config = dict(
    n_layer=8,
    d_model=512,
    n_kv_head=1,
    norm_place='pre',
    attn_scale=0.0884,
    parallel_block=True,
    init_std_o=0.0,
    init_std_down=0.0,
    optimizer='adamw',
    lr=0.000768,
    beta1=0.9,
    lr_head=0.00696,
    seq_len=1024,
    steps=8136,
)
MLP neurons of a small language model. Each row is named by its layer, matrix (down: output weights) and neuron, and shows model dimensions 170-297. Each number is 500 + 25 x the weight over its row's rms, rounded and kept within 0 to 999. Numbers have three digits each.
A block is one neuron, or neurons of one layer that tend to fire together. After each block is what it responds to, as a language model described it from the Wikipedia text at the highest values.

L4.down375:474515532482512550490481517417432497560550480495499498489525499531486489444500492494491480510495520547479515451504480559509482452467506476501486503515528486503491511531474493514496503490494533448533491498482478482472484519515497490483488480558518488496524482508501470529453512524495517546542520518479487514667518470502515520495528470497493451437494460498490511496483518500513511482518
L4.down673:497516488493500486514490536507448526522533501468494496475507507513485485525501484543476460526500504537505518546507511510482529483490472499511536455522492492549510492479478462494508485492560506485494488488533533535542502505534534533486448504505423424494501527450495525474525487502472558500481446534515490470495526507472512487518454534518476507495480494479464497527497508511513573504502
L4.down1111:434519520520548506524479489511522502489480503486494500527481422543470517428491497517532433505490466513485522493503525538520477486519501477471461492543493559501519489481493487512544467497543507503507464495498526515453480506557512538527532472480481496553477503485480507485469483509517507508499501495519482453566530523527480457483527481480503516466504509491484460522475499524533522526500
L4.down1283:492474520479500512447457489529541488484533493516467526478517472510462440499467454535487501486501493519506449481521463521467533476502494503482501467495472522496534507521496479510501488530515465497512517451518485574519506445505505517536450480491491490511485513495498489487503511537484491504494548495450502535542506499489501475486486472510531520471525459467543489543478530494492481546462
L4.down2145:516502471505500507497510511483441488519494487538477492487521478498513492479493511503526539514505534493527495519494474482501485503492505495494507551498461482512547487494510480480483516506452501511503522487555502533491476496485506494500517474465491489514496499504474527522472494481505503504473513491487514502471455495512512497580564471510511570482417537570510473457519460512477476473529
L4.down3231:490535520489496487527513495438478508501526486481515499491483515508516474498492461509502511501455502492485535503512527444503470487489497425511546483538518478505498534469569519498487486505504512467511489531473490473481460462450535510544466487484511486512516527455487496492518512518523488553506483516474481493556446477475511514482544521454501473527524509476479462503530509499524533530435
L4.down3419:489491485500501464477535514456474533501503508479519526487528512474493495530504463484486520511498497547500511487521505495522500504475515491488524512480456515499506526443499479485498464465493509488513512475581535476473496508499487532477491453504526497508491503515483516475471486499536540581525487531426493502551520494504471529541497489501517535483458498467489494575508529547538542476526
L4.down3815:516494493484497509527484507473497448475496485469487523491523501506490461498478512490503478510471508511446515568497476505461458493504521492523471531502508488528488509482452509490493434496521475521500513474483497505468460505500480515483524509499531468530510521481502461488500477542495530479502519509522533527542539513527506497535479481477488501550467509534523530527483529496507518485507
Responds to: Coordinate format separator

L2.down148:524484524497507521501498529514480482489432530499523512515517548488507491526481431550480458502461542526506483514468505495502503514520531499515541508497474516492503552525481481470485490439461538487489507477503558549523502475507499475540508530516448525505470529497481471478466450513478525513528522518458466513500530509510509474474510503495492497512487496493499470521505533515506463520543
L2.down1389:489542495470557461504513505544465432473491498491500529492484532543511524508503482499517443502480540535537462534508481519542476506509447506467532567471479481518462502475504536490513488452512477546508481504457515472497484555493557508517478471471505489508475506477509501503465488464528502531513519504475516458521502485487511509503516477465496453513491525505537510519534508495536514548528
L2.down1794:522515488497461488480473468531516471529514492515484476502472529468544453497494562496468468456441469503505506507514521510495521474499497439539501469473531538481524489496511491522489489504487498543488526451515512473542528477481511467517523455541492504503486540493467510491483504475483461526513503500502506483530484468461476500506483520522522470524496479558481497507501483467471498500501
L2.down2855:539472501519436507550515540498465532522492487500498486468533522509501487461470517455463496476537500525541513444535497474508544501519521513505556470526503544509499491504485488485492492475538515519509534511466534492548481517527491458503502465514489490512504494462467498523535490535473488505507497526514501491537469478512512513498504521488470500523515511517494494495512489492514569494488
L2.down3022:514514489509496493540515504499513475537449522497501545514497515473494529527501491531480484455525493512521550499527452518512537507541499505501500522484501516499504494487467489498474483503516487551519464457509509544491506479476506451526468507499493467479508492505521518535550498483474471526500507543498509487476519451510505519473492532469518487479448489535490468496476524515493496522526
L2.down3122:517525508511481542522501477522504481488498518524546456488547482512521531487554498485501535500470534462468463511447507461474495506532520482497490503466498466518502503516555518518516484474424511507481515490577518475507508513502495528526514507481526507490513491493482550453471519493493525536558473445527523497492500491480490501546474467492524483519471470514507485504515506472470475533458
L2.down3252:544466504509536491516454538494509538495442537567507494496512498470525491542457507508490473538480547460477501505508543492461502507449496476481507515462532449496479522548508503491470501499534489546463543505519491501458494478494525481512492540498526513506463552505463474470515500548531501493521424515512527455520495489503552471509504534504474503493503505499475524484462493499475484498489
L2.down3385:551500505538491491483517534565532471473527464510481490547497503528528524496510478504458495488509491449554520522489541486488480488515473543469494513496500476444473520488471502506521466473507473536469490502515453533511474491511493524541516490566470526488479482498497483513450494497475527510512496464450491498501517497508508522506495480511513490480497545510506496501506483517501505508505
Responds to: Segment-initial tokens after delimiters

L5.down2673:463516519498516541499490468500455458483542518463500482515497531523483500487511517510505510459503495479503510514485550496495480478500519469486519530531480423511509470504501559497535501518550482488496500476524523431472510548504494492497506507484475540481429503517441485531505454552461497515492475520510513472510524473497521527487542484495472527493487521495548511469476491477509492488494
Responds to: Table-cell phrase endings

L4.down861:483512478516511523503474510511473489507499497518472518501495500458499496498501516479511480483514483534513500533469482504512479504496461507524521533523497466514529504480544496502511506515452523432535444497506515479479476544491473504489480496532483469485520511510468485492506540534470473516460525475513542531541536482480521514511558474476490517566559490513506502469517510520475541489484
L4.down1023:483483485498546530506464510497463498538442469485515496475478479453483497508544499512506518526511459514411512488510501461505497573529532478529508469554535472527467498532458525483523510538490497499504498510503496492469497530477485538483508515491450473519532492490496498484506580515445483487475546487537548510516467520492488485488498502483495481553498497495500435488465536487510498491468
L4.down1242:503479455504473473465499483553548474522509536506475493527460492502506506529501513479513536466475502503509512499485461499526511442531477504506499497537503482539543513482503502514551452497495520502515501522474471470519526563524530482502484554513471502495513510472526516477501489473487492515515504476530497503473461465482532516494481530508495515523524507523480507492474526535535500503515
L4.down2027:483461495453487536484515462500505505515468513497515473459504481488502489494479504501533508489486511485522506477534509479505505545496504486486486453473490502506518559515478495509517534488528509525519507479509562529514512479534481510550501525534550506515507514517500481528511520485516466513480507504499479517460463508529485467461486516515472539471511487533468529501510501512518468529467
L4.down2443:536488485501484512498468460545514474523468466502480487513438477528509483527437499539468491503500507465464515542472499494480462528498504515453530515456520447492549505491534498496495539534497490520477453487462494510502484486504495496495517487513472546489513536519480521497477510504522518498491472457504464497556443503518461493468518493541469499508500488510496517517479512478512478495516
L4.down2592:468501488526474497458526518492514474526442456511527515529530486511498463512503486474492472510500528467460480497489478517547420507542518524501488479515539512527544472484522500452507512497470491476502520527505517514509493453471476551494538492488531502486521520481494496512491503492504470491456509512521536473533575497485485492454494491464461520472489466528437512500549521506456518503485
L4.down3792:497516516553510527515479484488477480526504550510519516492516517504516567493448522501473467447502518472472516525476473521526518509519447522476493452537480513498531494491468453492480510500455496496516511520535464470480541485543517490488559538486505503447509491488510510502505526517501478504527522480503497589461527471517510539485465472526531490502498460475489506474491541546490483536496
L4.down3875:497498467546504511479438522483460488482535518543520527493516521511486474472514495519501468512519505519452443513466489494468496520488497536507489482521544496522506498550546540487494495492528488520561519547479521489509526471523459477490499535510479471514526519542507475500443530500517459555464479468482523492513469486516476501482538507451505505522527461522549495449467472534494515521527
Responds to: Word-initial fragments in technical text

L4.down582:520453500462512505497495475505475491446467507487479487506500515539453522481463477541495525521507484533517470498491483471503517530505540524488487489512484484480507496518486512528513528501466484494507533466463519471513467517508489523506507529507498497467486487523514473494566561525492471483480506509469494502529526490503513464477515525509482512464489544540537513451523471509494497468504
L4.down1193:516483500488499520484512511504513545473458463511503530520534471478534488473471487490518475516469510478516501503524531455500474508495526547478466505521464532529501488499468501541513490503480521515506493495501462539459451459502515528502465513479485499499465517481515523511473521498524508514500482461481445475495464487509493525493530480485470538490468500496482510482519537553538518467453
L4.down1418:516501517487497457514502490466485535482499479514511465472506490502503506498492476493488507486507494471497466509497524513511507565502528512474440506463534498486529485509467481463523504508501511501482538512511476495510545509514560497527457519436497472470499476559537501549535527535520496541506502522500503468500511444502502485456490495490479501482492500487542506486513528470459456500444
L4.down2426:525496503517486545456490483517536512512496529503488497536437558537506475491515508497486536514450502478437499521475466463481473498518513488458498496432478465487489498529516495472473450508506504524485532532479515485497463499484519466543542519479501504512461525538502473472524467513486499481541509451533483522594490507485531517528481524516506480539495515498499535477487472474512499496556
L4.down2553:508513475463513504504524515502518511497481482491493517543490492486479495495506513454497518510483466483505492482547486479520510532525549524503483476487510497467531483499482499484537495507508484527510535497516514511540536484472503532550504511470472475521475524518460509485519506480532519514496520432485535487532504507533489521498516513516504493490481504466521486540527474485505477516528
L4.down3362:519503499508496523509498468520537474516472506457475500523522499540500510469497539470478536517500499464491493512521493482471489480503479490464500526516484496547517461516489523483492537495527532517509514500471528473462545513495489517514543520498463515478477526500476493528525462547443489538455517544500560497526502473517506486503516491498523492482469529481538497483489507496483508487490
L4.down4019:522535506474519472516521500520474480517509542490456517514517468506457482501489525504458570485527512522499468505488493491504467501500498509464542493456475503522463558483483499520496524499493449450528517479527477487494471484474503470484484538535470462459517447503542532486487498488485535520532517466475525475502526521515498522505519485528491533486521497474516502466465506494477485491466
L4.down4044:550492527498516505508464519480465561500499510517520508491464499564498441541539481498523534492476481509465450545519525443494542524502503481537505497496496480515466494500441467490495499529481478526519526468458495507511461441467492540526444494491516480507517507500494489480479513522514475521542484501465501523548524488511479514500519494521484495516464526508536487537524539504527491526487
Responds to: Table label second words

L2.down321:519493471523457496479516495538532501475532532493488440493487498526485487508518506577509464500488514485512473511501459455525478541505514505487519490517466538493509515538479492516485526499522470522482501499479486517493497507501507536478496534493477517490432517502479472525512500495514428510517507536521503485553454475513497528512501499455483513478518503525516471506477515512500468568508
L2.down1150:491521526502536501554521563512473461469535495491513486505438517487478520474557499466464466496532504508493534531523473485526499441493486551515516507546492476482481523495495471489486469494490489465503497527469497523535522509513465491504491540486482524508499544507521546482507471455532509524510518513430470480452492520495519504458546486469497540532531468501475496452447501502497477477496
L2.down1152:472513480537487481500492460509494485475507496493541484518487476554513479537523525522508489521516506495500502493478475486471478487493502525572493539518554471489485455475488431521472467476461515490481475510493475475516479464490492428472491495443525491515490534526515523460472515545502489513528511494483494502496538494535479469518493467532485502503477461528513527469484507506481483461500
L2.down1195:498515520493498531511470495452512468494509537510481531572473508506483510531500478519501531516505502470468502497496507485464526471559479526507494531507526471517560492476496478461496490460480506504460479524488523486480519501495495463456533533497549489526504479522539507475480475481489492524567454471481431512528470545471550545480491495530480471509516481479508453500472446497498504461512
L2.down1470:492516493522509562463480473551513478433525526521497512508475492571519553537499486523469468521484495512484490510478517528525518501522567544544496489511488468489472467505509508487536500499542491484468495530520526506512490507465477540525518501504469454525534474516503495500442515499455471490518483491500514491528505536492483484482453517492452509517486459500512491533470487515502550495506
L2.down2099:487492514503510519451500514522503532527462566500513496497456468514481443516518502516507498516491464486520487523501498478494508528507518498523500501490524489519524525470546492482541541492508502502498457479516484417503504456534514459520485498514471484506473502520518487490524572486467505527467463471523488484465468492469497519545493492516468565486471510523512511483462484517524498528504
L2.down2199:473519518519499484472511486479447487507494530486534482537467526497487507501498520514466531507522501501530505526481473536473498473481506511558499527540573468484537500420493474510542510496490489470525475498509469483464500453528484437509478492524467486493481476569478509506532536511493468512471524506523506480503515531511491515502488505454507521537529481501551516528489489524537492505478
L2.down3108:510483492505529460528451549504458457494489471559498533479504477469499517470524488470538536512464509521535441504531511449481489475535511495534501498486500513476515516488437494518487488481490508482506517533456485511508452485532470461472462469485483471501498471504532507496504520503488482486523497454500477519499507456501505537512546494511468472483531465539504522497512500504477523488488
Responds to: Before measurement values

L5.down2750:521473513507491501496481495485507471453501479524507514522484501545469466493464541516487491483486479510522523478487510475529520540474517505484499468449498503459517523476532472486460507525525491512489520458490519525486513449477552495473522514474499459465487485473548539467462510499486537494501501503474527488491454510493534488535499493533514461499501509520470484543490503499525514484531
Responds to: Separators in tabular data

L2.down1222:506529505499511469513550511498553497470484540482484468477517471520513472490500498521527493513482478462535488499542497530462499467554512529504497532503512515517499443499479495549508497490505533486508517499499488475512447539507502509497520498533474457471530484528498480492501500479556505468529511518486467497548467495522479476493509468475499499480485539443498514475495489492490532497516
L2.down1644:490493491514545495490492484450459463504504503523510472485531532508501551533527511506499465473518470533500465506504496431528476518468521498492466503517509473513486509465512485460491499518514504504534503456453455497496464473494506504485485499507500483522522516483515516539471532515514486457522529530487543515567496487511487552494466485493546516517514524507534463458508505512522490545487
L2.down1775:472485430503499560510456531476494467530489523496495489536494477496518493552509534499464504464509560479444532502490495506517518487470505492509505520535499508497526517508504539478475512500546521493486509485487515462515473489491496490552468503481479488519465473464507494535528547500529456518479490514500486468545536508514482518484505492524512507525519503517509501542509528495493492526505
L2.down2094:497459489529478458521536516499505497548510520503513530491519507507467471465481478460463495490488501463517488477494506484455501534519511509493536526465470472494484522550525529509534500482453507489455493516472461472495472520494491494457528480539507484507481506515524476508521513534503521502473533507526505521534509473477453496507532477508536498496520483499455553493516492511494454475454
L2.down2475:509472479477480479492531517561505484449506494459512531479498535516460528511529461508470472492456465478496520516496493475469498482506474525484479445477517479498489493539541517477504454533512470484472515479485509500516455428512502520528480503493523506578506514490489511470499485483492489472469472500514519497524511523450470477551478497513519512526497515526492505484505523504505506509528
L2.down2821:526505507484532509464482489514497490505499464483495479509533467499488466452504502543511526517543470546472526526490504504534519503489497514491499476487476495503508488449568485491482499513501496511489524492487503461491548510506528503518492488496486476538490497523544522538522520534447485512515491492488536470507494472501471466504518495545518483545474542471543517479505480517513482493540
L2.down3126:484504496527504509508529537451503554518499524540504501510504486525508498464512493493499474529506495478546474465477482524492489469509500512524499459486498505490488544484483485482531538479516485505471524496519489439530509501528495462479522480461497515499472481572489501556508508506511461502504491531461549519515507498481517511523498486514493497499499484462471544521517515493496542542475
L2.down3832:523497502460478475492483521482496492528482524480505501520505496597537488480488530504502459480493508499473497484508521510516507521529470517477496522491518460568497485472497523483520481513498511506531509493484475490516479524518501507507509440513531500526516508504528510530443490498482481434511580499506523457523504499522498484504449503528449514506553564510499519475543517479522470489521
Responds to: Sports table and event terms